MLP neurons of a small language model. Each row is named by its layer, matrix (up: input weights; down: output weights) and neuron, and shows model dimensions 16-207. Each number is 128 + 24 x the weight over its row's rms, rounded and kept within 0 to 255. Numbers have three digits each.
Before each neuron's rows, "fires on" lists the tokens most often at its 100 highest values on Wikipedia text that the model never trained on.

fires on: "8", " by", "N", "9", " date", "He"
L2.up538:121136183115127136133125122091100146107133152137132081105120069118136115163131129139134141159089137136144095066132144128106116094115123112134142145126124161104112146149112104122197150119089132151187117137093084176167154108110113127136139090148158122153070151112158141119123155141135099171147173106144102128116166125133189150141105178081125163129160128143141157130113165081142153130100105146120125096126129134110110160104138108129161163133094105117185144091098121108143118130122160120093199150132139137106133143140100109142112144152168152171078114125125119158089124108110105110
L2.down538:120111110140113119136095146123140128155107102148132112151114116134102151116136091122106130094130137107119111136145097133171118166095136118118125118131132139089111124134121166124136130144144150082065144107113110104161099087167143130135142113106098130107168113106134086150117105121130092101167085123131154134190128081153142141115091141169125170135099143132126142145138099101129129114136161090090125130109193157102096183131130123098114117107155136172129114163144093199106180136119145157135113105140116147134134105121106162089122126090159111164135128146127127108157128123133139129

fires on: " A", " a", " Mo", " Ra", " Ka", " Na"
L3.up208:122152161092090111142152154109160144158122136122127119144102101119103150121165146155103175162122114150124106119122113144138122109133111110130141083090148147103104161126126150119097157120160120155127158120112142119123106116152095134163143111165135167140165162119115124134126116153098123125167151125140117137117133104109110105076151107124152111134156132127149152151122097106139111160121116131140146164102146133122109144092119142159114119099150171149081131133079142082119090124123145127154153089179142157108126105127162125196147098116134124129116142119154138129103142096137124165
L3.down208:154164081100102136143133132115125113108084133133105113153126114078143132123136194150114111117126127131128078155097118143133144178146144153099140120144151118126092139124127130105138103083079130095098084114102147132121141098120157113140136145125096098168128128110089092111133137092102154117124134089120158117142122153110161140155122137131107143148145118125118134180118127136118166156122125097131129143097123122147148162153135119069112189119093087134143148114121184126185164134135135151124150169142118085142169169101142128143135136148167112124118131093115130140141155123164138115

fires on: " of", " ", "1", "6"
L3.up132:168119121109161097134120142149117107096154104119136116139116160155128155113130132120156120151127094124111115171122116140127090107135154178115151118141151131082110138146175121146199097126123129117133121078132150089122096093149163095129129093158117119154083176184121135150153139112081139142149176120142116109112117151122141150131099116140113120109116149168156161122102123143091132107089097090145151132127106157127078158102167112127133090117132128099114138160168113087156140137161113127111147123120112140162121137146156179153139113166113147141131148081124150147137112103155098137
L3.down132:181120124101138094082176167126121159165117130130102100146132094130157053113128134108119138113103119123124089120137123164136097144086108104177115168073143081126134147166190123158146113120120135128123114162095087150118129101106129132134121110118144123132104138127174118132112106089128156143125184160097069133151137114126092106104123114147123084116147098138119128177134138149138140154122166126123140187138146103092151170145113087141142161148126126128161149117129112079139107110130142128142110123140186135095134126130119121053111105151131113146166097152133105115147102156130135117

fires on: "u", "e", "che", " ", "te", ","
L8.up671:128176132136120082162085146131174154109145144155147141127134150094148166150115153121149192153150117093134150150123080134100123129148125138120138113136091153116125122116089143169110147146127112136112130129146113149168062088177093126123098109125113093089128123154140149155136168140115183145160168128131158145131142135129127159130168095147140086113117156108092105121137119161150143109124164136064135113119088098060099129159121101124138146127123108116143150095138136093103133152101085139134133105113141129100110147088136127142089119120087139131150098117134087129117167104114159126
L8.down671:161086131144129124158115123149127141156112110098161171164154080156096106131118113101144104111113143184161128139122115144118192113146080093106147144129151109098127179165140087110086113067194122128154129114159144207139134138124168082167118153185147129080139112091133153136107115117109096129123113111121113106147137129139072126134149160126161178127124087113161072125164130124120143156125079113114157138152108112160125115178115116145139164129116138127157138122131187169079100099117134147145147160141133132139165121121105167103121133100156133129170121168126150174122143137160126093

fires on: "st", " to", "de", "op", "ly", "ap"
L3.up562:117135154162133142121149139139082103159123170088159106077090122112172116178122169138167149104143139114136132136156149151145124109117138185141147110134117120148140108142095077158094117116107097115128163099148143095143122128144091110124158161157097107115164101137153121169104129140146150145162129123102080141120142113101122125106129109197149118097155102108080125138123132125165140140130123117105144147134083126130139124166108140143145097122101098119102099131109161098077141104105119125108168132150150131132117116090148123137153116115127135092124125145126081140065149093118134135
L3.down562:161130082142103103128111122135147151115167132140132122133173123120140096104142177113122110179119115137137145153076143126114166122162135155098093109147087161124134115102161148119092135127128119123106137117157142128066132126127081099143106123158140144106141129110126102109187136127143130118144125135204111146166133133125091090144175161164130164127127061140115133137133156154160078160154127145117161114142122113133150130138095124122139139139106111131135174130079161119105091104092123113141104130142116137115144154110125119135158132092111122108181099068128173081105098143121137123

fires on: " round", ".", " July", " stage", " June", "final"
L3.up499:152179110087118115146144128167149121142188110088112101160134131114140108158132139077148124177135175111111098095092088084111137149136121134121113143119131125104143105135139134138124082150157126102115108100073133117134137172126132160147106111157090114111152096169159141143136170143145075136154143120161122133134100142100170091106157105139157145136110129136173147138142144119108151129126142103161135127122144128135161090103153158120133090117103156117136105130150113137147129152115139111135158097178132131110172145126125173094149131140138131112121169145116130103131116081148110121
L3.down499:078148128101149110130103134117121186120116150125097181114120165146122124068144085121119123125153103107136146127123161118116144137176097120155144146165142159118151130153130088101144099119171136112181116108160131112148126161166152159128131133135166152162116118122103107116132122109129119143098080137119147117130120103156151123127139125123134177105120144149105127174146113104137095109149142113155167116108106157131066154112121101135142126123150116094100128140137095152093174110118090171118088126137128116113157119133159137129100115127140123123106166082099139119155157122147125156

fires on: " (", "-", "er", " Law"
L5.up562:146150142135133152109171126108092138102109136099114148076146072133147151085130121154117123091102123146142140129096102107098106124124143103144042090141123090129116098115132109120140106097112151129151155142140098103126157149136151163144142109098132120155146139091111127165128088166147113109108149138112142127133128125146179161158114130104147114093146114110163143095114164081113135173127112120088156121132131100130106157134149119110116139091145165133107125192103109136130123129116164143144144168149097106095131160119129098124139161116135113124135117139140142116127212098132104112
L5.down562:117127136096086131070110134119098105118084125134107124142138174131138126124123144118108101139156099161135110092148101119098094129123134112115119120200124157149120132124152160104157144118141129122104116108098162137124140079095114086115120094146099146156131138130155116129108166154124156156083150111145107081065168130093124120162149127138124110151107107150088116149088142138140128074113081134137122087094141166147143147115164170125103142157125116133146144139162127126152129149102159152089169134137102145171133120124132122114087164096137103122158094155122136156136093141149120131

fires on: "ing", " |", "ed", " put", " of", " attack"
L3.up683:121133135134166140134132070128130157087172147138124118125125170172143174119171112103168170101115147099131133121148120106129137152126143123116109118102084168139107159135139189157111161138107145146088122133104125134106109100098156118153093101139174126170122151154074128158107138114139122115143127110178121144114137121128150114130090132173147101136143133117146143105108156099085134149115129080111096128155133133104139118103124121182132126160149110131086109150125162116109126096145123049121162107120134160097135079101162158126157132114127132151134156157117121182099137120165151111
L3.down683:085150100112086099146125138112143138093099130145110144128105121111091098138095110100120069112136133093144124158136152132152094103105121151156162147115120089088182104123100118153102074172112098088118153127173156090136126146146109105113143128148122132188108111123167093120148143077164156151104089098125122125132095110075148147141143108150102087105122125097104115111146130117178140102130087141127098115101140126157175173163135116124144128133118094132166170129177171149136115135150128118088122130108154149135096141128154157140147121139107137158156113146132173135120157139090129123

fires on: ".", ":", " pre"
L2.up218:154114144148155120217123164127136119133163118094175124125152130150121119099131128119162099099074139169092129134151133101136107142141108140137133105065129170123119127104128120132148077105183132116155135115121182070092143153121110104100127098098098125121068116103128133148123132138100160126132122162127155087107102151140110158156081108169150117170130108164152156138146132112129105132142144073141115127135105115165145121158156095125126123059157135143097127095144173147123107146147153129126121153133100113125164130093139205149154176118145084174108121140115136095107130120115116134
L2.down218:093106106136157131035090100167130126151075143159140139115119085148088110155098087117127126145121120138171140116114135116097161124158113117121104147134137110113085133148109139123097107162093141117089131088139104136174152151164115166118151137169130077110146133065153116112172104081144139137118178133118111127162128109132154138188153100124122143160133159109122198096120114145107118097139167141115122138139121116147133095099127147123137096148180108131107131123106115084152129120124119130117144108125126138087153134111133160159160138112131154146134168097064146135160149121103186115

fires on: " B", "5", " north", " south", "9", "4"
L2.up359:157134152096140120112161116094170096097104165108127118139148125113134128141098137120074139133162102147160100160112166132082140130186137139129086099121131165122108137069159103147152069118108121131124117131123137123128126131150132110157113102113119106151107136120139180137132115107117120148120152128091130147116164128141164122136131156168101188117152119147132149099138135105119127114169145105139122141084150135130085167123128064106135100121164158099130175141120130095120095120124105113113105153123128154145145126081058146085112099135165101190119105149136143104125110143106130134
L2.down359:153113130112095184153075087114142111155102159139164149111109168168082110065158145160117110153129098079135176134092109167113147105115102130158160089158093080124165147097158102144145147098151146124129129103150105122146088107167099121127091100110145108135112077118147123118145108137087117153109131116167105187132146111166156134113135093121126119121129134140100130139133124128113152125107161133145129129127102159120155076095099121148112141127099161144129144126145146107130151116163128138136136114088128098141136142139137134139130121118097071102092159157110158138091130122121097105

fires on: " ", ",", ".", " to", " its", " the"
L5.up742:146143103154121149152112154148140102090126131137152096144134131091087115132199147146143125110155136115080130132140150164117154124097114123166109091140130141160136147153098171116162129105134127132098097118109111147148110134099108149108144145149133145082141137118146141138107132118074174203153087125086144141093121154125142100077107086172125160088151116167116100146173121160110129146160121133091113139146120126126112134118126113162136121162105102118155156105135088085136120102102126137115095151124126142099150148171095128110159112110106139110116150121127131086150138133093143105
L5.down742:070142152157111103108111133159104098126130112128150120134147145099138153164138167099122117156147168161139174156102112130109131169132097115127130139160122086122118116160114143114116117160130136097142139091132141112130124116131139085162113079123131129092152132134168141170094113133160087117106139132133159155102137138116113130129118113133140120123171137100132142168110169135116151101140092083111142103134114169130135092199126126108102115123125180135136080125144078135153165138121154157163148166133110119093111056107132149115131163102143124141111115141100146115095127182116112128

fires on: " m", "0", " A", " grand", "i"
L8.up506:121102143149159126158111139130111085115090176160125089104121116148109088132123077147113123119127141114146116160056105151137134135111100156115134141121152142151151156131127116100137098106120119108106161086142093069136150173176128130156142189144065150089108112137125119141093151142103154152139159168118117113080140135120147110116121105147149127183169103150117128148112117130114149152115108122104149110167138115103106171104103137121145083115133158150138141119112154161150111094126155148116114119130090141094100129131120148150106165104118061152111128132104159093116148120119134125
L8.down506:125151195118112134140145150187156143163160156094095140117137123113129081115130172071132138115131152119162122137126146106129115089134153141123112134119084108112139135131129118146129123099096125135144123145138119103083110142128130131127135091129159118106126096088126140086144127127112122102095156101143112175178153144120121130113149093125152138121102167116121122097138148141166127165106144147135084080134154151122111126076163129170126159122159130166135117149085132087177064152135174112157116166140136148184140096125159102089118076140138118133115119148144112103143136146144115168

fires on: " ", " F"
L8.up434:117160091145186113102141129128118107125136143127119134098173100140115125152155102104131126120126168145063111087090163178107108132151119130119127104119142125122178073130147104143111132169136181130141104090189099162123104145110124117117104105116094108137116126098099119132136141170135110129106144089119109113173091148150169150105133131155127131131140141097114115121113149139133103172182121125087146083129109118133127120125168132150128109122119123127121125158123158074119149121160161121167113134134128138107131079135162099133121151135166152138115130117129107108100152122144108158
L8.down434:130158132144125129148099129123142113128105146117173139182125131113147154146168164146168087110116142141149136079136102108118159140145118123118117127150110122084152148125109129129136073126088121130098119157173139093115134168140139118114131135141097103121146132120120137147136085100119132158126134134117136162141132097068178143163103119116170126115095169117163134093127148123129116145094140111116125087108107122140145118112075101075095120112184134102131101171115147087105105116137152102143124130134115152136096134128141145122135146119143138073121129108168137106116098108157109127

fires on: " ", " to", "1", "-"
L5.up560:138115132140075127077099100099101100113187120132133083121123099099122124099200111100100140121130118135100111153137128136152135074124111162147139077110109107145134142153088127112131132142113150129121122100163136137133108147143090105142154099191114112159105124131148145181143137124117101171156137149121122114190077118166085131131131154156099172116091142171124057136145143118127151140112138114132134175117146130123156140103148110150141097131161137154121117145139116107130150111130156157109132113141154114081143125149139115109085136090109123130158116105181135118143161077111157122
L5.down560:171110161129148085138163142139103091152138120116126099164143092096139137131118124120138136115130143102126116147132153112113096156121122095115142103088119143084129149155130155135160095118091116113137120113131122178176128088154122126180127131117098155144144120132111139112130127129093096123177120079119109137111142140129095138112135108116153110177142103150111127132128156142154165110147116156111119124139087116089124114064119132107161068122110150070133123117130141150161153140098127125141180147177104097102065140113145142093147161173075126159133116162080116125147140143118108155

fires on: " ", "==", "===", " I", "$"
L3.up420:130136131104170116108141127102133101114174108141106175144091109124159147098129087130127107139170135150121122134132137106125118113152121133134154119125153114147143151186147135156134112123152154148157160097165151101126104152146135146117147152129148137117077091128079159180105092120172142107154160121160137143150129096110106132082142107107125124102120134137150156144117136050155114127135134189108106110158158098134141164073124135089094143129092147143093119128173133116161167133154115120144153119127131124140111147064121142150142169154172153153095094124153104106115106194137130078
L3.down420:115137146109132167138132105148094096175082114142157125138154129135137132135137091130143121144173146090083126120138168123150138130112129149139113140140112160113129133164176098137161105149168150171131138127163148163123110121136105164091057126087141118136102135128121124103122126144083150152107105127125099153109155155127098152120115162158088117116126127135137170151087085089130100100152172145127124115135189143101135105116123105136135126143084105143113127093074120138084144159162132178127129107121146144104124116181126118133133139107100087107125138121116088112132094112121088180

fires on: " P", " p", " ", " A", " −"
L8.up565:144114106145166119155121144139161126098152121139101141137093074157118125124150103099142147161116158128176143125108123108143080107129091089112133114096164147097081146130122076154086151077069150131150135127151121115134152103129100125112159138119093160117095095130123099131158124128133137079142170124110092111132099173150145143110082090140125147153134112144135135110166110147151068137163086087118118130156118099156116178122161132114139123091166167149140153121121147118125103114145141141105170119123110121123153080130182104135125126118126149098114112074141158090128094142141142125
L8.down565:154145133187139100133123121181110121123148117127139097108140106139113096156092127143141119068109145134108137116073171133130137094161114084103158156138154129143120124078113131083083133109078132098112119155139168099128105141088146174143086113124118116112125139118088112163136122176096108172144122139165118128135125138137140142149105127135101144111109139084116115139116159122113101147125108176114124133118115109123106112114123095118152139115141138131103109132134127127156116142133120165098091165134123103126120053122117152135177109108159166129184155120107084112135123090164149149

fires on: ":", "A", " a", "a"
L3.up604:108111118137125124113111116115177115145097149125159086127152085107127125110129136070095114127149103137117095151130140095128115149153120140091197123074125132159114116090126112151108115092120120165140171128122122124103124107122090144140112112175132151111081123095121129158121160105160169183105130154171132110118143102136180151129129118140169135123138153116113173131157152144143121138127122122126115158135179105159108105152148094120135178106091078170132164142140132171141149130097137116138105127127098124150085147090160093091128124056105192123144137147146139088105095165136129107
L3.down604:148113131134086099150146123110126123120087150085128131102132141117096112125154134144151126097135085144106134104086134099152128122155109102166135096146169111156120096110067148117120137144093162079142083089171111105138158111151134121125129116148135184106105136111093138123117141166153120126103106110126118095120146157127151145092150097069125132139121116169114144156174114133124099129100103115127143142142121107138149133145146148140128129170096097142120155136138107096113111146124121122142159125138125070109142132162127111184103108119117146167115114105127152110164127187108138139

fires on: " on", " from", " at", " ", "1", "th"
L5.up206:132131163167167088122147119184103107078145126146160126186093140122130154117073141122110138134156103116104089104127107122145110165168098132171135120123141149119106120143125138117106130102118186128076137061150171104116108135134088109141153117101114144128127092123159141133132132122123078145191172125106113150120141146114133135128081146132093098120097131098063129102129126134124125133135140124164160123098147119165132159134142091087160115142148135134156134147150107107161192113105126124117144145124109139129167137159167132127180116096107118082123126105139094137082133144130118142
L5.down206:141095139073127169184153116105166110127135133154131127143172078140150125140159126105148090119135098132148105180164156166117114146155095097130123150124135112097129154165135109126142105120120127115091082131181162106147137123148124125164102122139177100163113146149151131125111111133137186126131125162083129120149089113086139112135136108114115132087124116082125119103089151161135126098105099139135161112118153089121097139145157118111114110119149118115100116138084137105161164115135120141152106156139128081153117109139136097175146147122115167131111101130127128173137124174117149127

fires on: " A", " a", " Ba", " Ana", " Ca"
L8.up69:134156106125129142135112104117107156134135133102107119134122103111111095101155170138124156160157094149158094157089149115180106162099103131112134129126135122109129125124099129135149146117158165097145143143122123077133140136153119107116127158115096178154103127110166141134126072194099143125140170142141145133142153100084118158120144109100116140168110128171151120108134147120169149145131145071088101117108129092119119146113145106132097128141120122149103111110126115113138126152136159132167139141170119096117129147135131100137082054118166175144172160075132099114075129145128119134
L8.down69:130125115147133130135134127128137103114113103138133102138082183151099122107088127121147130111103125150133134124164158101128110091123175103155118137110121151161130110132131096159120087117085151140129128120132110116134145106126171118128163149165125145114096159151137130127121138135107127080136119108102109132130131101127073109141129139103090130084134113141135122121146128118145097161174120120135132133143122106086107145158116169137111173139126121127118141092139160132139145095113111137140129184141106119122169147141079144143118132064111149147122135150128174121121092169126152148

fires on: " a", " A", " I", "0", "I"
L8.up651:144133130174130164168102168129166139157149127131145140135101132163133084128098109114114103107127114103133075148128158142124130143117132155078106078115155146117123168111149122116114143138104178131101161127163100123097138102145145144112172133150125205163109122150151104122118119105118134116165155073119157131143107096131141105111109103125156130160121108170178158133113139118126121098099123085144138068108165103114139113135127119133165096135132100149119130099106180128117088140157139147124176117090139119105126179076133164114169141143147107145103142118118150104190122056165128142
L8.down651:128113147103161076152134131142137070081135101110085161142128137116149161087124135138145109150149104129123157125148135112083146109124093160144150102115087146124133142121102109152151116115143076130075096113113146100093173130172140137171137127127155127116121163122067112129129110140142107153153138114134144104141148130110104110131126115129154144134138136123123133155141114141158176101134142134130079123114116088138179148132156136135142138144155141123098142129131138136155158124102127120120150109122138125147101166132121107094162134131087098087096115167149124114121125110166130114

fires on: "er", "ar", "ur", "ver", "r"
L3.up751:151159106115164111156090114108125165123138074151130128145114137115168114131142108084138125159156127147110178118133195143099141132173109067153091100150119148131137105180143145112098132114124133128149121139122100099129116165120109112102157125142162095097073126096124109106133112155098125152126114115172098113120099142167132093098117141096130149081119120124169092157112182145144127181124119136186117127138111121151105135141118129136114131106146127125133132146070118085148150151120122079122103144139118113158111141105113146137127143109129124117108100160102128186132147122099144142
L3.down751:143152092107097169174134111147094128110117108140121138140112149172137150114141147141084112134137072105109134134142111153135090104110104175150129138172123116142133085111134085131129134104156144118123140117151120077143148143162114077113131126062136136135151100142118149121136151143137088135160120126156114138096117122161124183109094131132106153135128151097109137124116120150077126169152130124103131141157106174106123080097178138134130150111147142128129135125121104100140126125147116169134158132133147087089106152157137099110143123116110142156140123095114136149117108109114132136

fires on: " of", " there", " Mag", "aw", "tro"
L2.up673:107152089123157128120090093142115119118189100131146126129135131140170098161152149123132122128184142132152134140124138143142119136158133084127144115108151133178161107129108129143144121135131116176115143166161085174091122184089140137147164138142124114099110100103142145152110103170122142102076101075137090159132098110122137087168156115118140178106143124121173104130144116120132145138144180160136177133117120086110169133132138082134119092087101142126148126127146129114107133143128152117128129125140138094146175121091154129126138120107123105092130136116119173131158157135125174109
L2.down673:105151098132120150091122093159160154107110109107140118134123142124161073145111148149183112136173104107100136105147140121154151146115151118120119109106116156148159050084117138135169156118155136126125100133145133157119139128110136140114110168086166091126113141111161156123135080143123145135102120112160142165131133138125080114131157107138156130076150148095136108113148110141154137138103148155112112097135132065128159116128149113103163111104110110128134149122126186068143171126092132168136137135165119162145125136104167126140112106148114160107112164143074130131099131145136190111

fires on: "0", "-", " f", "f", " Win", " Apps"
L8.up239:143102152074118143124126149138123116128131132107110147133154123141152086115097124125164135146131124171151140140098153163111135151148114114105102136112210095118113161122146101125125144133154131108114143141123066178107144117137121097129173120117102125101107110145097131127119164132117135054108151122105145132090085101133156147181136106146106158128145110090141107150134122104122130160099130103090157105151121141128130134126107085169107155148111116130113157151098150171134171153109117143136142130146163189131134125150187126162118155125134120149112145155146152116180129119132146123
L8.down239:088085148110157126135162113140118140138137119162155102147131111131162162127144140141078150131107126155110161133103142130129130116129147123123099130156124144109126146074137169109132159129146143150170106121154127155149126111142135104094123125111117151133104147131106141125104156113117134099074146176148131148115138135137128115148145149128081103158125126111106180113123143102072121107144128119148146153160151134083116114096126098123119161134185104143096120117108169141099144113128132123133145137165092118128144172143144160149129101158154137165131150134132179157132118145137097116

fires on: " an", "N", "W", " run", " wh"
L2.up472:154109168068130069154112109131146166123141173111142166141132140147135088141133121073103132145175125144123098095133150110121136137114149071120073098073138117146112129137128157107110151106142127149120160124122163114132100145145120119115139105167156068155131115139145178114120119112120097154086120177145163152126138118120138114133135141134136118138149129138118130097132142125123108125104158107128097132107113152135070075107127162172111101137154128194128113141111116147115096112122116116080106106163120103123109148146152100105132121103126173100124128148169115139166158122106159160
L2.down472:105141114105070152184154069112122131100113139114185150119153144097166144172124144119085148099141144140117112161090092171129154131168152107079126088081129149088116137202116172167106095126107064127117163112114090158108131098143143157149119127128119123143094141117089151094093147150137138126151125107150126091135133133156097151137120147119110134098093114073088112169109100095125133129146123169081137099159135128158113128113152151158106118148114129118147137135128135079083140118120127155142120155098172156164097122122128141135118170138116147119127105119121139094110126154152147145

fires on: ".", ";", ")."
L2.up495:118140129164137124167147144118140097147145121130117148143129151126121136080151112140154161126141149098152147107140113088156106194166135126136104119127130127072118136151074105152114124116077116136112155160153115095142128157098133124128152103126129115127110119116131151118135175097134106119117154140155104149128187128120127141159101139167127161146142167087133150120081116143124088102180171099136135143144144111121091120159130126107102109111128140076115160104128187125144126168128151151054132104117102161169132091132081140125160141088142081149123136139125147121157131111091125119
L2.down495:129122094118136172123090126133119148105135100105107145104137124146100109135130124100120136157159126120169118127131150137188164149140111080128102131126152136098094121091122165131126093151106116123140126103137129136191136121145157141116121080162141082117130130105098185143138143135117103151109119104161162090144111118134147131163125104139141153149140148136102153144079103118122138134152105117129115118126142079116097101145096151160139090134177141160127138140130066124125119167101128115126130143088089141128132087137160129148114112104104142160099110147129162123157132115144116150

fires on: " |", " CRO", "ar", "ul", "r", "el"
L2.up328:135100126110107129146099112117131134063142099146110141162095121043136169129118119102139130147145136093116119143145132191145119150133135099165160138165146113161133093165105139135132136144143144164151153148134100141109193140123123123130173104124103135091117116153116109126161058131100169100121129134134097111142163142115145133121112131115124110097147117115194157134117126145071144098132133130124163097131120109115146169147139135113164148120097142139156172098107098116131134145142089140170095100114100144105128127123120131181110134122073130128175134130128106148129164154094133154
L2.down328:150130121159089128094145131156181113138104119084098165143154151162105122154138159149145155121102141157106105118113117131109155109149135055094113152106128146131125081091148155132142169127077069132156141107145119110158112117139125108163075154102109120181156125060130118148092144109165117131141122139106125125129127133124166112122127133108155097130107142123085146136115136151127093104145131117120108142094120123138145121144136114166179105119144120188138155094123122152109153113151082138136163154147162108152123138144095097108133157102118082104098088123082102089144117173107087142

fires on: " States", "0", " |", "art", "ius", " Town"
L3.up210:128154125164121078120100160139113177115155099164143111148099131116135174131139158132158144138171201144089110093162133136148100136158151123098151179123114093125128145132110152131165145120137071133094137116124188099093087145170099127132162165100111160158120147160131131106127166089109160146130096101121107133135114100090127118168146120160107132112131155141112126133151163101135153118165133150131139118145148103150156121111114154134107111129137121124146111126129152117136143124120148109124177100089157132119079114144128114147127156105142107132153134137060137084156134120140147166
L3.down210:126111148110144106122108095150118155107114115107112150134110135132090152134112121124152143137118114109141091135145118116073122203116108172166106143099122159167156141123118083102135105122150126091144112104116125150103074113144136119114129123138130143112115102128125155143111134170170152146138145093157129112126121135145143096126147116130151137118127145134110168126149101125095110094149152103115134110176122152094157136156125086155126125128169141172104110117141119129148121125101087128132085118122172153096150096126113147096115112151121144146149137087083127123098118107082134092

fires on: "S", "is", "s", "os", "es", "ces"
L5.up436:139086137128180115130118109138097116160169140117166126168132118115151156177115106131164126083130120134155105133094122154130068073131167070152122118117126124149149152115090106134127125126124159178116144121104106134142150134103140148113100127108176114152147147120158131128159111142095137113098077098135133139100122116129106158121119110142097132117145105133168127114132125156150152141123121134109117136108105130120138113153110201086126127061132109153064108137109134102144133152164113143123155140127148110106139079102144131113099126158143146118135144092111103157137138107118102111
L5.down436:095145113106116133111164092130143090088137099118143128135130141164114122093124180115147120124143127148180160174122108116108108137128147109102144103123126144120123106115102130100123114090119119170106176142111123063178127112155133168098154108136115133155135124147121106155131143150148139129119104114093147118105164124146159107102162124128123134098064098115111159130160097129115151100129135117105146121157124087152116138099112172094110092117183151087115150161104092144163153137122140148143112090101153152130169100132115163143124163081163136127127169102146155139122112114095092146

fires on: " of", "st", "don", "du", " to"
L3.up421:142089113105104125095124115130173115125101095159126099151128107127150148129087153137150212147130119078111136104125160151109124114124105134120085084128136172141116120125150191148098150108070143139079108105101125108107139109145111106098158102142132159131165131137147105143167102111169153142170131121101155121120114065092095098117099127153154085087131111129144091143125129141160118129053159158161134103131124121153112129146103149101150125100100142120109160133146111088162114191105167122140149170122149136159140069115137109122137117127098153107172121116066129149097122150130139116
L3.down421:128118105080109133123106131124108141139130106103168170100098171149142124175136140121165106165150149128137104113124122162144141123139153163136146100173156120173105138144154123117112133130151140149085137126191127128096098126143106105106163112099121053129147158123142148106145121128132147118152133106126111110101102150093131125119113140148106123116151114109109098165155160133140136131162115137118127173124125108105151151111112096139137114114128147105132134152132131137152143074108097109085162096109109150097149146126102168116107109171118135081155129096174125086144098125124101160

fires on: " B", "0", ".", " V", "1", "3"
L8.up690:163107156120114148110146147110069168077129119125146136079142091147127074131114094106175116139112130150124133115075113187094120156158146153111119125133123148115124132129131121106107126128115116088136132127140132139116132126139146126099106115123164115153128100148112130133117107143116109123124094117126133130122125140119145140131113140127160146225109118188144119171125149143146132059127152123148125115130084069118135132113151148128127114129136134153133156137103182166136143129125167124109116102123119108136072142099114136162132137120139097143116099187111144098116107107139127134
L8.down690:145172128085133083125114138116133169110141126138142159139165153168146122133143115098135142185136111108094129147125127105108149132139160168100102114128128144132089136104115090128106119166165144174120125090135131125113134141155143118159107143087155082081114148125155121111100130097091162154101124167113125141105144109155161153142090082121152157118165149110141123097178148140131093130098134113141156120141162154102138119151135134069110151104079114148175108130086112109125113120134140148145108078104100085071155134130088131108152115154143103114138130123106171143143139103103144118

fires on: " as", " =", " role", " starring", " acting", " featuring"
L2.up340:121162119165144114086122083163120131140134132145150158148122126118123138056155072103129141129148107146085069091099130127101130106146135151110111121101115153156151108139103112142130137137145157181091113136135147118097156087161123146164119125130160101113151118113164104157116150113098078153129103119174125086163125145125150114109122100141133125118099128096133149105135100143091181130121146096126125156107110120109116155136112147103156102136117136152102101119174129117095152162152123115105107105146133117124140118107137149115118132158171140157135146079132143115135153133132122162
L2.down340:121117088120142123102132096118145191128115108117168098149086185091162128140107132133109060143106096136177137149172122160133143156128126131143055117104119138100133140153110118133145179125142136142154159175110134118176116150117132162155133112131140135125159114122164141131169127126111155146130125093137101148160084115152158103142100173127118145113123140134142135112123126119159132160154103079104155161128165161119167152117159112153097146135121124083160137099115169123149176143147141105102138147111127108149149092098118133149111110150116127139127138125138123123150119108147130135

fires on: "s", " following", "es", "th"
L3.up37:142096119105144104137125108108104124117127131119130100150103142116168114105127130140170151110102134124172085110063125157157126109151176123125178102098120167120151126094129133099153139118183148109117175136135123133118125125151128136133122120101168110099146174119118138161105123162141133079132138077118122166119112128139064096143123145084129134117136152105157154141169086168155109084115145091130109102117116103115162121089104110122144128124150114132144132116113119112124128127131144159147179121138144142107152127122149137093118158174157141129142133129070140150132133119123141168
L3.down37:112137161114147125066152110170151076108087084144165133126100122100126143169119146169111107160113122128146129160190128090125106109126138139139133102115119127115133142147138104137133094153153134100171153136136077153132121145130145130139108155143161121129113117128121173089136140152186088103066119096159158128116146116131106125148093097097138153109161160154128153141098135094150125110161139145151159122094113159122147114143071110132130123137127128130171117127158111127105137155067104113140138135125130131144162123117103126126148096110139143114093144126135151139106166159078171107